config.yaml
num_hidden_layers: 10
hidden_size: 512
num_attention_heads: 8
num_key_value_heads: 8
head_dim: 64
intermediate_size: 2048
vocab_size: 16384
hidden_act: "tanh_gelu"
norm: "layernorm"
norm_place: "pre"
norm_eps: 1e-05
positions: "learned+rope"
rope_theta: 10000.0
rope_fraction: 0.75
qk_norm: false
attn_scale: 0.125
bias: "all"
tie_word_embeddings: true
parallel_block: false
init: "normal"
init_std_qkv: 0.0179
init_std_o: 0.00401
init_std_up: 0.0179
init_std_down: 0.00401
init_out_by_depth: true
optimizer: "cautious_adamw"
learning_rate: 0.000632
lr_mult_o: 0.735
beta1: 0.95
beta2: 0.95
lr_head: 0.00715
max_grad_norm: 0.5
warmup_steps: 356
schedule: "wsd"
decay_fraction: 0.911
decay_shape: "pow"
final_lr_fraction: 0.0
batch_tokens: 262144
max_seq_len: 1024
doc_mask: false
train_tokens: 1843000000
max_steps: 7031
dataset: "wikipedia_en"
MLP neurons of a small language model. Each row is named by its layer, matrix (up: input weights) and neuron, and shows model dimensions 128-223. Each number is 128 + 24 x the weight over its row's rms, rounded and kept within 0 to 255. Numbers have three digits each.
After each neuron's rows, "fires on" lists the tokens most often at its 100 highest values on Wikipedia text that the model never trained on. A number after a token or word is its count.

L2.up854:118146110138125165108093138157136124094125097151147179120150133122149112119112085122159120169146129085108136156127130082097159119131104107107165130075078204140166100106159099089098159102140165147146145123128156148130166185104114145150096126087160132109118111100092108174103126100145135119
fires on: "." 33, "e" 9, " was" 8, ".\"" 6, "e." 5, "us" 4

L2.up1360:157165166120138117159168149157162090167081143119124099148074091162119131101125159110085109128165088145092145133124132086109105133129138135121129145131112119122116134140113113138124167149123093131107110118138153094195144154104124141177141122138151123118140157135101132131116140125082121149
fires on: " c" 30, " b" 17, " B" 10, " after" 7, "b" 4

L2.up839:131162128126082143139119138143053160149111078124130169114179151114140150116097124157149100138098107140111102149110085096101143129115119127109085136135143146159104112196140057123108145118142153117106084127143164104149126131163132100141137132125118102162184165110130136123105126109112129133
fires on: ":" 35, " as" 24, " But" 7, " :" 6, "s:" 5

L2.up79:115119142177115117138062135123119143146092084137128102101101135134117200117126132126104150149101146151149142129095101177148098121173143092117102142183152109166147192168155122134103128140125146116141143142149130150135136128116164132100142142106166139138134153143134138184090114184138136146
fires on: " Jiang" 16, " .3" 12, "oc" 7, "í" 6, "ü" 5, " (aged" 5

L2.up1881:101131182138072142132115123136136154090130114085118096113106132127119115127122123102097105087127141100142167130151143152117154142108116142131128107138082128152099078125116130104116125122093138135124110162098113134150128143144107153098136146119147136145129112119139101125133149129117120096
fires on: " including" 19, " Cast" 8, " between" 7, " directed" 6, " as" 6, " for" 6

L2.up1704:100139162161142127183117138114150117118079128115103200158175096144136141097155137100138157069137151123143123113112103153128104132124132108085099109128110102149136135109153127137125106108131106146104134145108129141158130131122129123125110130121127143153155113116110140164157150130140131103
fires on: ";" 16, " League" 13, " 2;" 9, " Two" 8, " 1;" 6, "ong" 6

L2.up1461:090098145130145111145062044145126160114098158126086149135125119116160136127149115128103161093140130098159135164170129104102126127172139107132169118119117127138126128139147164172098138147129106132144118092104150148128150148119109161150149145141140131107156149111127123090140144130119195115
fires on: " Z" 32, "o" 17, "ids" 5, " live" 5, "x" 5

L2.up852:136176173145185094120120141120088109087070136142142162168146112099103130104150105079107118098198138101161102128180150143127144084085174127116150162120074110161110160119140081083145128132133140129121120107111118098097120162137120146130155178138173135123122119159101125139137126157092151146
fires on: " which" 14, "ed," 13, " more" 9, " it" 8, " under" 7, " what" 5

L2.up1213:128134122122139134132133114182153150160135134110134131085116133154154119102129125132137103121195140108104109127129140120115116104155113126193115132156162105128117154097157158148088136173077149134134079152167118107151160116118122163142118145117151167117143187119115116102090164117122127120
fires on: " |" 44, ":" 8, "ho" 6, " 1" 4, " Year" 4

L2.up1434:095094137114104115123097154128134101065100119115075136182133115132114114115142115109123094111125036144157103137130114104133108178104124123110105128142120094148142136139132134150152152113138145111094149125147159150120144108138131117107133089113135146086126146123152194118146104102112142111
fires on: " not" 37, "ent" 6, "ot" 5, "ute" 4, "ret" 4

L2.up1508:150134140135071143138103126131138187108100154097116131131149136097097132112129134108140160125131088134135127190166155101094129111188131132087135103130083158132135123119112108138100130101108119138105105141117156148111135126139147106153134146138092175100096126159119204130109098113125125134
fires on: " o" 22, " O" 16, "ro" 9, " Fre" 6, " show" 5